Part of a small language model's weights: RMSNorm before each block.
MLP neurons of a small language model. Each row is named by its layer, matrix (down: output weights) and neuron, and shows model dimensions 341-511. Each number is 500 + 50 x the weight over its row's rms, rounded and kept within 0 to 999. Numbers have three digits each.
A block is one neuron, or neurons of one layer that tend to fire together. After each block is what it responds to, as a language model described it from the Wikipedia text at the highest values.

L3.down9:560459439466526541497613535575514537530563503546555513414521559480447432518540483502360492515426578449515525601475542546512534523508402456442487521503539542452494500516435492544545414485587550499580542515488479485490506437550487463546532517546580528508462403474470552410521438529513532440532441519453482514491500602517559492532539495397520534562495472532443546415500482495449424510476513481560519525538498525477525478504575565527522484551477481479465481397411493503494528533490533642545478482522501482457472451496
L3.down493:451515477491466567502498508461433516420540469478434519595555460487483549542470577560549487462459469454470530489382571496575559448505450505540520463502478500424575519500509516561511527443609567522518514461491461487504481517482455536562496503517482509500524404466454537549496450501523406489460553493514517505462509602570567463472501455546542485422472573483454614498422499563547489488440581482515469502550612500498454561485509487541538475507555405412453400491533581475587490476539461499638585493534440515507396432478
L3.down509:447516512460460515475483455485447509552512497491490606412470457533524495412517392436549518415506576558553493486426581488557478430449510474513509508559438428590535476553537569438541493479618568509492492528476491478417549546438509512430479441460530422433576518549564490423420393542469478504485490495513558495446450538545504465477509520547538452530589484486532582562533543624408560579452545452441483451499441493443495560479510504525387483561546484439452490448415441492531471397457475512544542494491441509527563500513
L3.down1349:473482530488555461539477429453475458378452490536514502539615482582505538550462448590488442528572508533438473544495490450524414504548605475452507476426550506408529548454550545489489437476467480554601491534447459430434484515503392459534446447547462476419530490469511561452526468534540507542542510479578471470477444543609464446538501557478572447399446464588539446489489474529611497489515552458541483469544569478498477528512571552535529542468501460534494474557565467464454584446535535417497529479503515479593497409456
L3.down1630:444442474463557524549448481492480496536486472557459489471507507438488526550513613484482555516503458522524487539401398472618502462498575523534520470442520442411590542456521477549499481514482527486539501444515474469455451537551532486542567531570530535555493670478459497509512484549493474443537564470600435476449393527556563545512532466606440417409485490449549581481567480472478583565425496490566487519517534444495447420571601483494519540409474465448504538483554499482499458415481529519536510512461636488546435516490
L3.down1761:537566553499552507534543471508459552521506515568555530584523562461527412462437495548495467423525565567527468523480575513534529514467425430562590503479529411450470507628575430478485557455463466476554506543492492545536423604527454508512439489482350496456553467485566438527569445534433503488392613486432499562493461412509335550565549494517455468464455468520558506528450530481469441518420513503565516446519466436533477378526533475462511433547417542544481540503499445492485433479586419527531465484532527438494336508566
L3.down2231:501511445519469503549536528530469525582567435551481530575515510528470483506537494479466481602571518524415416471427480478502477567473541489520627545463447503503566532477481515510449433542518522545510503498470544420448436506502509482526561451617440462437549578524523477576511487482501502528465554465571423506502519611475499548545531514539534484471504452559460483576482484547509502600411530493556523486566562500477440463560515518474412482406543477453449471451429551501544528502506470517503546493527531480459519434484
L3.down2532:529541577473480463443535459528491448459455454449523565484558509551530520479504444499391533497518453507494468556477640471502465583523534487442462441472557501501447499498476539618516481492487473492577525483501530505515518374515473458489496479545497562507545503437518528438439488496555544589467522565428495550508376489454507513519533432440541571547530575485486497571481519453514540496574567530523499473484572528460371537511561506490528512582554450390548500538451477436528511521543529477470558607514519485436536441486
Description: Biographical activity verbs

L4.down70:581470467591475507437497523499447504534506559513518555554436438484462431571464406435467549474404544461502526510531522530471532409487442475520535487479492592553477464583485521464539415588510451485557530496532491490453410576406477536519496498459512554434480416489490495532496575589474521495377514479503489496432535522478582486492399481520570510551479514412533523534434519535496589396481542493499544427530481583497504495489513526487377596449559517592538589429480469559472524567436458557480508501543485546564537498532
Description: Object after possessive verbs

L7.down324:538489588482461453550459450466609473471538593463511476481532499535493557427386486541526635427496490533418412459474493475552505533490450539521489459538564541494497389542491489536550432452598488493470551408438529490480444408473515568562469431542418574550530510458523599531498546546456577490461593550508501584600545469476494488588444564466496457452516544546471519503465514576485436523528584452423481614501489505471497450471546579571542564508423499539499449532508521534463509626385486434551494554479474538434569516532
L7.down561:523593403421500507476443515587478566541506509475520539539534463515447534459502481503442508493517453502452525499443477494463486509494465450502484568460432414545495483526452546543517529472500422429514491528528493508425505586442526599659494608448567534521503574435472574486493480572494569406467527475411490549482546494427587497460587517502465516527455518552493451447406459500454482547518423538595472504439446516499487487503440436514519563520331504567425517458545424431427519488532561537491506561454552505536465496530
L7.down662:558529400597489344455500513416502629465559528469512486511482505457476532462485466538545420476484532529527501458502510461540465503485507563537518478482530539431555525549495428567505487462515479489490488533450458476445599464407511440580458518485507483567425545476481519381556505438466538462492521503596492538454606483480496519502467555664470518503456585557488450484501504535453521561457536499463466421390395424514506547550484502524548487552548454552613532510561467485514487520437478504539417453503536506512583507567
L7.down993:453418430525552634466447489509517510484519551552506559510503550464565524467483546571493544484542496500468538433396613464500437439487591555397469539568491499380495508486579606513498559561490476381519421451510552547471438451471501526587503501561508542521538504495574570455491500467547500493567517414502508530467544494443514482515412482585450496510459460503499502475466436499542570540412540540417560567589535543433475528377521498464452509527527462457470515510507550531595484483480489494479519394550533505603545499568
L7.down1057:484536457554533485522567534552481526568512496424550570554651502523514576552535522546446549526481505517513534448547647486528566493605554545527496470550519511541457461441514568500598575549557459525410461470499528489454487497468467492509400484555568459499565439500424565506529446546498485393524476535528441464494468519458473466433383455506504554666489505536491597529549540551475500471531463520514457555504544563565473504444553510409435513571585438465529443499465557527610564461513566495469485449495437398565561478574
L7.down1498:394461477488493485576461543505538555598459495512505454541482527404597479616512419592548541583549414515512522519532572420515504410539459519443411489497507568497496507497488527551500508621466483482446391519542573513464439478476449548496527473475540506447518411451415542491487512508429526545475522378449500481485468530475507568522465527495483525590507504540449507569427481440578482512624469490517482458450486579461547438451486485480525527519515444514523417478491587464458508444437571642675496453540440579538491522527
L7.down1991:390506561493560547544504503571449471459442539550487503451521564471480555513462532566502482493520449400461557616476507431399615534415484535499416541521542525508521497497516448494475538462464463496511490470528491586551466435486568441459477458553450501567464510432401481535502529548471540471514483472535513463482554550388504414479420539491492486467514470593571480500420504577509492424431389603560501551496518527486454565521435441544510491535455668510498528539505624556385487510484506560386483581449491490577376528518
L7.down2346:455435519505499468428556555478547485521392492400538453492585549529542578495555535506596397530523443461496539466520529508510458524541579436469507563497456380518507501582498610534495510508599407514534434388529470442479520526516555438466527496480540478483527445526523503528437514490453512426540499442553497494494540579513477579426477430507576457499395496585484496539500557507534436506514515505516467607431565512489478591527415496566437499513511497620505465522569558526501504515521556452616439422549547462561512612458
Description: Temporal clause openers

L7.down203:513502470454557608521429548495440482429483477554554527449533633551548440467533506477500460365514517547507541480477515461482523489399444447559458512620532498497550438530499498543531452493502517451488533492457548575497475457535534542544459493593490432459427492553511516484448484539379470493560481504437492469494549497429422502495558605552511480534465533556518436578458498551419456453529499572501531529518515497532479533558644463531418481472460477525530533516480555502487502510517534506408422478419537412507424492503
L7.down464:477471509400493423523418562563584469556481424402581486476440555618536551451529545558538522439458494566508599577477467510423395513572478520535523469380512522511565502438517547446467502495436549498479534430516506538486404518524540551507444530544540439413568536534436415489509496483461481467491485525548493320520532557450525584505429483516555436490512557543437468505513447519572486590533475495425589497478413434517529507570509515548602449487470489482587489509446523541543452472467500510517468536524488413489504532460
L7.down552:520521513430532480575483529566542495515438423490553503486516538470466515495452492527466450521519474555592543561463535487525495540460484452500482517520514564506552455507538639551494500477457505448583428549575412494540551623476504521554385513581428507549506562547541425457470499629579523487480570567514600444553456454418442560590527496503517466530439519509545495518519567469480444550533400491483608474524568508520483486490459586429493538527504449479532456546541504482538487517550499501507515528507518444467441400458
L7.down1415:506534480433475467487508514545387570571411478487525552550432519487392454498467504494460567434515608513475449537509463414509519555475530462574493470504532543459486479519504554469449520520533544466474491507488476567481541535494584421559511471536428612626553523570496546499432532502514493474579458537504475425484604484460467461514578517447495458554470495543517500441554460552486385502571492501511477607529568487482578593453482475564443544514500572488594483467549414514500555569567403467506552504515559476540475542500
L7.down1585:449510523478562492500589456478405514428491586569508533531533449447498578463549454490489560507491492611553429477470519457503451448472455505484469449483492575459491506490444415519486470448464539447481483424528541432392508508484491479549415418541516489530535526499508546459516542440516408508513403418520491530457432564480517505483424469493523584563512499502458458504513474527560452435590465444410472522498535547438410600476486576496475517427542434468475507571518481508453475551499463438427467554492477493517473531535
L7.down1717:456501485419601452439383557459609506427460444543485539489601512544414574486511448505459454475431528548515475459547461546463572560490423442551505406415517539442559565503481442484502505473402461383487459467476491432469545487610513513558577508508494516461439400515467515514423522576543526553402522556531481451492531551549468525476408496519419497529444660575517535585534498480532524588573534509417474509538515500573526489515496482410514433460567521541441490411464461441498522441527532431423513475486561511452464491599
L7.down1822:428459472467523577539568524444454504557518539517484501533532548479551445537503570461488513475505485451435574480429516499430499468536466402569483588537583458523525441489460581429569424518526506557525453556497493539462503568425556468552462565593549376481552514461568512469521525445463549506569521516436564556444477490515428531569455416513526461559517562523474571496510455442494487417456459565529466524544436438486497534393561364476513504459525564507553566555519435462441411578452491371511605508474601486505499562462
L7.down2018:493535526447504399439550527494372526357467502480479474473543419389506522404470418533523491461533514455582529501455526507461586453454507477443457540494513591485481512404494554537500538465552562506443470505447446516563496553626411476432401449510523470453486658527543500530454464439548498518481543478473548540516591435490479515474523561525370489470457479553572466500453550489447405439555525536506450545504521557566503532497471474459424466460485508501517452538605543455504408517493574520461482400509437497483510500514
Description: Object noun-phrase starts

L4.down151:511495437466462476559520480451440590459520499598473445416449451539539551554544438451451485557541537530474540418505476499449425513577559489516550431451520549503482525530535419468414376485554480486531517480559514413464534534478530526496528512474443482444467505567467469553410466517514535443518493512459466486497412517464475479502422566568533504497517467535466514499434520401477491516492567510495548566489467518505412492501644500509535513504516509497437527454512549526530440471477490513528516503527416562520464380499
Description: Predictable mid-phrase continuations

L7.down54:450507543439485436465405499573504534515552467539478475472572516494432576524348470534511566407520358548499547539514461467449472564486577418595521474565536532485538506531405440492505536484447565433433579502453451403539501460532452420508452435450477534527424567464510465553507498493544543521514483503565548529453519492419454417399552514483464463469455433544454515455479423449483574569588433485582513492545430537516595446625487559428499546512498530478481458444536551502482462470442475497517477514489525495528581490475
L7.down340:519487531523429502554572498498550447466568328552511535438470513478550476399449516530494521572443537511518536491451490497427453547448547591524516393428453463535510596553514586552548528555514497498565482483478557430547603510512454536432516521542401545497483454461571533458430491637490355499528500602424544481431521462521513551534524508498461461410534559447465469452604531389433521528484451529473508420484527505552442488502476565414417494467550525454538449513454427531500516476496521462476506545452528509531558485486
L7.down399:420426497509529555495456502428445477453475459484488479519472491545561477506517529536507553510548526602450585515452446490503398505392529496460489530483416370483605631573562434460444446487470488478436516450533563426500579491425494479482482538385480424465457420500502471451316515552436501430610482412571504492379530519449506491528497449591505456511512428481483478458621485557466458522466454443552478588498489599559560509443404494559403492504511532483543423461534551518470451467537485527470481493461590495529396514433
L7.down1592:460494452468530495526496415532562512535483458478480405411507473516528470476593497503476459447386496493527533557512520460459449554466458580366611478470433378484552494555406499454508522461589537430490538538543372429525510555468478463483430606496574502583423515517572483499520396531455455397530513578507590517387477422425554574490503541562450534488521581564554538497577439546548498448462481445483488553576433466614471539486530489520491473496530434552527525471528436469447568521539442451436581578434491582546600500457
L7.down1701:528447561592385507529477453429518421490425518508635471534495564491498452512495530554498480589418520541436480507528502507568474473490484544491521493547500472429536508498508534482535473548572451471559481566556434536463555556502463520417537481517427517503464383340482493586456483562560491488481456531430624542481525499500463553467403546481496502502463442417553473454498515397539436499522460556484465452464425494533523489572434507484433473584439421503511449544537511527460522412502503528422494571418499541504503519483
L7.down1753:548413402539502471406451464524482446476515410527389515473509485497500530458432498560496510529524432446503431516520474473416440579507433490494515536547507461498577532475486450515508498468576606500430474465454528435584572510568507517522539549439385573518434476479513445458518562457487495514471588512510522530419514523517508493422579462452503532505604497509533544515644500464447574531441455505573433537399503541526597436485540545368600553403449533573543539525537502493458461533472479467506567604586447527407516474497
L7.down1758:457486526511446491493525531463465567536538569556563307548500432466503466504419408523428425513437552430405425503495466547449477444484567445534518560505496462442493490523439451561490508482598414465534561403573469535526576414421425509517512514509405519544523548555488586609523524410452485390513478474560574475520537477553469577524505531478585380462446548541538530498460464473443531442512432563575474423558545530522529504539381528554450452537565407548568468555543523556529503550429501514548430396497548506613478408590
L7.down1790:558564549443497486430459460566485538535588566448383448438547463644464521430423562583602519425560581485476515440586493554396470542499462536496514416534485453468462459605445453529537530471565610489504524550495521478519466481509482501449552542460626558592542442497436486527412566478467490483427441482567434444583566386444486493438461502512422490411531550504560469417530475551461584515512449447522415496533530497479558517516531588469523483542534507521474472562459471464450442472473542472452561542386481519493506569521
Description: Year-initial digit

L3.down132:532507500408417545452492476516596515430560538584410550548462545449451602432394553476671552563490523560524509512439485468504543498462434478500437526556445469504579419552551531472573505492493573497577528550503464526493520468489489606536497586564583482486631546502520450464532496510580470407515544457461448521558471537547507498396512488514447495523511559499475442422460493549444504456384557461578455590564577563475477567520536553540472467490526480460387499485493542514507464449544509447502485517499470488455554594476
L3.down501:537590482449491498429547509538507463436475487576416517430469481466415549427500521444485516464445467470579452518552515479490553526522489554615505422511422576493477505522424495565445547529445526476523548445509385598562438535434487563471508533454471480490624502546574498390528489511564435472574546460519532407493519527573477464475559382483537545470532496554513463537498406491533523550497608547492512474470556469580468470493567516549520518469416511410604403522385505481549473506469486510425450436489484461460541602501
L3.down543:607517593458550471486532451588474579456455454429539512452430473396569570377564485584532532518644536432547509439440514581491678484482623476510483436550507474508491549531544655503462528550494452457562526500506515552471527516527495520579518535475499484483520444475542567545463391574483539457517425559481467517529547536495522496549470457514553423540501585485501505385479529556481380506402557562534451507516459476580471498511482516589472487472469448424467560497449406543529552472559394442440547515495466424623553524471
L3.down934:573457540477474556506519456473511499428487499498484467498476458572455647495469514418502530506586510531531499560490455498487548487506492518530548441541497590550532454619438473507580510529533564556536486462506468481411490496562468526523462509491379467535472535544567516485475437562591493362566440458409517466513477492601502623487583534438450467498565530448509457486475504506537534468431521486442437464468485487592438462496567505474542615532463462500513492492432498574550516514511466570495526451517399432565538491537
L3.down1394:469509590479486466477599508557539442544464495469416517476552495497486605492452478528497599519481480504430526481435583492491582479536459457503465515525471507496470424612496498520476573445460553461508457481497428407482430523515563495550513433449582549441577548405555445486458421534485502397507470495532549555551472500530517475374432469487446564517515523527527447498413505660498469483485482558463458607476504437501617520542526357597515508549567479488585555519518539512466558502532566449477511599619502422516452554469
L3.down1947:486613464419548541513471569517506547517493525409485496503587422500580511472587548464527575469428537548420548518471468458576474507565498525531520495588496494463544401541452570412485606411459411582485496551522527556528540497523409519483353477526483457487551467534547459586448488515524387549513490550547562576478530581514470447501495470415552505493536530514542503400537525600509541423478414552521483559517548413404423468493401443508402510550556530528456534451466525495405481372565490474429547551444494551458587465372
L3.down2033:535404482470527462441559551619427500493514515484441500486424438523449454551546561530523602483470494558537475578513542497535486510618482507485406565513524475543488530533468534577515463552509480449491562435479507459458424507532454449637504524617527470504548479558539468525516508518501462412490544551538539502433515431529521460416575520431476518424563516502506570438570449560461538526616487475368447504519456544430451528468537580470471543528511505524590425605493473420503521557432533445448507517518422553495541550419
L3.down2302:478482412447531509536474502486548535434484504569572502515497518530489542461555534475525550468465529516545445527457481535616422406442456463599462464498587464515555485490526492453591438436438541499391482448451490408497461505550518480534493548471519442506486591473497547525460516475544490454582539500543377551491482538472526596556547426515498466532444508458468509545452496518506517471493531509551553526533423469536457540459530539555501506510432525468508518580476499490569487479549520473474451479575488542534551558417
Description: Word after an article

L4.down1715:484391554602505531410482509541508516484507472565524554408412579510481449530441485512484578580421538439489516565570508499574444582486538516521492439574470531509488563529410568599450490515589464547439594444561531443516548463461517411561534532425536524581511484503524485519533492476526435485474534622592443394368563501478521426536566521506553475533443615520494415483485465576545594556574476506518532493481483511480456527493475588478379496462551380488466417500502494523601484479402484434461476545508527553457578487504
Description: Date-start digit "2"

L3.down14:505520454552409476521524448477482482472503592504528518507482508561471519480491551590485599578483499542493488487485444484474525509393549557558438449525480477502503558419527531476538477498502476493544514405485470478539536590463530481526436526437621451517494530520465573563455503480554504591531491490496470566496549478467503433374476445461416351498475560451514440557581476502502533542542457509492558530527379589514509537496547567465441518544582461578441533506500530514428497557572478447599505564489488555456450604594
L3.down248:554485477476539446474534517524513546529541464477445491386431512448579437515440521487455452504505392560526589502459511529458522481472504456475501467517515533540446568526525559372474480511489487550560516466506522482532510482494465479438530467476565528477495529491569513574431521507524545580508486460534518415559531568573600533513482374495412355460530438482468423416559515503483475450526483414504565479517469493544471565452469576553456464489587547503485529503463484576434492492536543566480480489590545406548434538408
L3.down259:505593504463499479523413522528491458451496553499563470512548562545455503505513533503505561588515565505463528455439418445460494540551532403468495465426523474483539516623481592499478450428519554514585452596598524522489581499393507488492498595434572494524445541514518520515443475525578495562490462572475570580493476533565573582520483560464439422518550547424472490502563536469506477532534490438524560440477471579594485562507535591520459585518557489546438610589498581597490476548453486533539563405555551438467565513550
L3.down667:503468569448464546581515429415552431492427548545482540487496486466509494483522522449464478503525404520415491481475588489577467454398546446574527475546554402586476544533522551467454436578523489460533587541563501531581521499504529498509479562547512507641492558503508569525455588404419543462613560396555529553474409518556484457480440549494504454506583527574495535491498505529511490512532537453502496489546517452533519537567452542492584526517478524508520522678434482469435599569424489595457546446537485409524603498514
L3.down1286:458554522472407473576459458494499464563464551449497441490436454545472533513476492519469413517523465422539531520421575435520400528495442572569440509450549557571450600563545500458459350491577466456528469574472489447553531529584474468539442452497557488470509536513587535561421549483466442480537495527559474416509498585538563617486441565471480391501624561408450530551536511485515507485502457410478566554525449556494491553514450570537529469558530457503555513588505489517606426509502490553516556478517540508542491493474
L3.down1643:432453469445538554507569393466510526480517469469482472472472447563436597485522487479510506544416585429467515416496527500513424480406462440530498447494570525434516474537476432423522501497529540535510640481463497486538503482546538532604446513495498520501500432487513477510475499485524472528570494511483518553443473421521483553515529540447431494544591504478464439412536567568469467526448478469443553541603505489460453511387500624442452446500473479506524472467501533477501432535479510553506463521538469546446550592554
L3.down2173:551473410471504482497420576436546510391506393487556450419497545481544525499548409493523620510537465412464490544484518490492448581553544525480445586512601488537420560608463411417519572516487503476537541564435496457517558481519499477502512530519553508540450528537513437472447510479483529520445529546536480518528517475505479539519491539484505459539469445463484440548396594470447453557468506513549459517514482553522586472499564583494544475553518588460419462480494443501621523543525415501436515480472466492495498439489
L3.down2407:511592554508542494501482431446469629527556485516494412435434397444583491440487459518469485571488500470467436508427536493467577478510538525532498502440499560532467470493591546473502475482525540434519473569401518519527575603594545482488491478442460536430500474498554491533594508492492571444528457569543477470514530530531445571531493517490506509552586462482470421491462510461523426526570521472532503512468445483489455582406462486549570505520569429447510462601510528537526448521469500524486451485525582406498484513526
Description: First digit of numbers

L4.down2367:520468502545527595527598446643516546504479504553459489503505454524562479461493676500523523469551507473539460527539547470523531447511530464463456504592502491485490551444451400511518480567555568536510502516417446478391516607559527441514544570488557411558425473422450479557419467544553471444569638469548513512507537538550520504510490479561516455504473426583531505430445542474526562537402574470544520427429454473429505397402452646512453515496584466508499613396500551494472525493623480477477505488545440463441455530499
Description: Temporal prepositions

L3.down622:554506498452402436667497480454444559561430501404476530413533543474509515485541481495480551496487417440570512547578537469483453464477474451422555432491616510587522517510467416516501464483515470465533459511405499529405490611608509522438442509547481541501465486516545501556484539489533563521461452444572415477469526508550617499551555535483484449489616506454453595555450434429409538528541556521465428524459565565570497411546508392583451561489534611500488482441523519563560584457539571492487484420566561506505481498500
L3.down1227:583489461552498561582554477580452530455509507545504459501481531425427454502454492490570520441481466507494500478475499594461537560458372473507510534477430446553525473404544471445472572509509417503533564543415528586456528455515554431557483505658522452505465512433512489583525605486549387444458468469512474445431601500538548551576508489583550634481625509535576502516484367409531465467529466560426550577424540554500370518477496525495479538451541473440528421501477478620470489490527547528425448485483480544421416477530
L3.down1267:464449494442449479484539448517523420469420502581520526511511552469535462553571576509498505492502431495527424385503446506520393574522519500441504359468429484414502428572576462439587508530468470516519441498521573454439537528546534596493504496561544533415504493388526574600438471493451547519544463521519470505324515485459486495438644501550460521575482534536431463520478593512501495514503484541569387452555408438476510578510492517510467548538438492473492563512537471498510486453497520517522481601532612561412527473437
L3.down1503:571550510435542487485542576484539494455526504545477438477459476517489428458565412509447478550553540475564425505542513472498463575481552414424522493493502543461529577507548496534473440442521445518492499431605590554561491503560455552571421532506493455507478421483441524526617517531494442541561416501539453473550512455540559548544487572537495468605468490435500524557450471487476549518558546509499426499545591612514439502451514472443474551446560545505404536372488409517494488458442585489511497431453439471601500536533
L3.down1891:469469504400557471441469574529477605448537386486532553475532457439451455483496557466515559531518499451501503536456494554380546463559449604426474452479462401495548573472536532547497634496504424465447433467509594631578552476415515525463541431538486515546504528481494500472482494519439496421411445449512475475471513501541429530491519524555533589565492465530439477505413477543632460367510491481425425557533508482488430485478471359470446615467468460450544508535509549419498548523352515463419475442545408501460458540491
L3.down2060:477507544439387415518523400492504447463516437532572459422440545516428486520554566415555588560419536559492520524419538441538457437473417546428449511661503472531452510460502586575529455572441473488466443524515515535459537488537559516474472497493492648454495455548543417496420455527533475449572524488533429465501592573530406494521521587502433452565531509477394436549431525528527517518565474521495480677478553461513429428456611498563501613493386497534447511412522457496460502485398498524569485468463568455476492512545
L3.down2393:505524470537471458533416466532531425554552416467470473546490485506497541546703491493525440519500503577513557454472402450487507547513504521499444489589512488557514564471510530486478542516472490521475534505387454522513526324451450522543422504417475525579455493553506504409499459474438455564476393447510495518490506464430610516514574616556527431433498438479536489588590547491466477520388563460559497467418427498496502548534485572377541440457513544568552562543404483495505575582498466523430447587499509446449472504547
L3.down2474:471489365557519565441497530477537521467512479508525589497480539444463513503531544500497477509455474442533539604523475497470483597532400534504537388524427509443495526500469548448535528486592418499447497506451525426484430533495599533457395392459415438506495538549470589511550522464518429568565536459409504546434520465482660547379407479460503515539549477484410461478474497456484426544496516521448468395498551502508599487560474530476529560468431558554445525475468532486600545424527603546489518489562550525484427518491
Description: Year digits in parentheses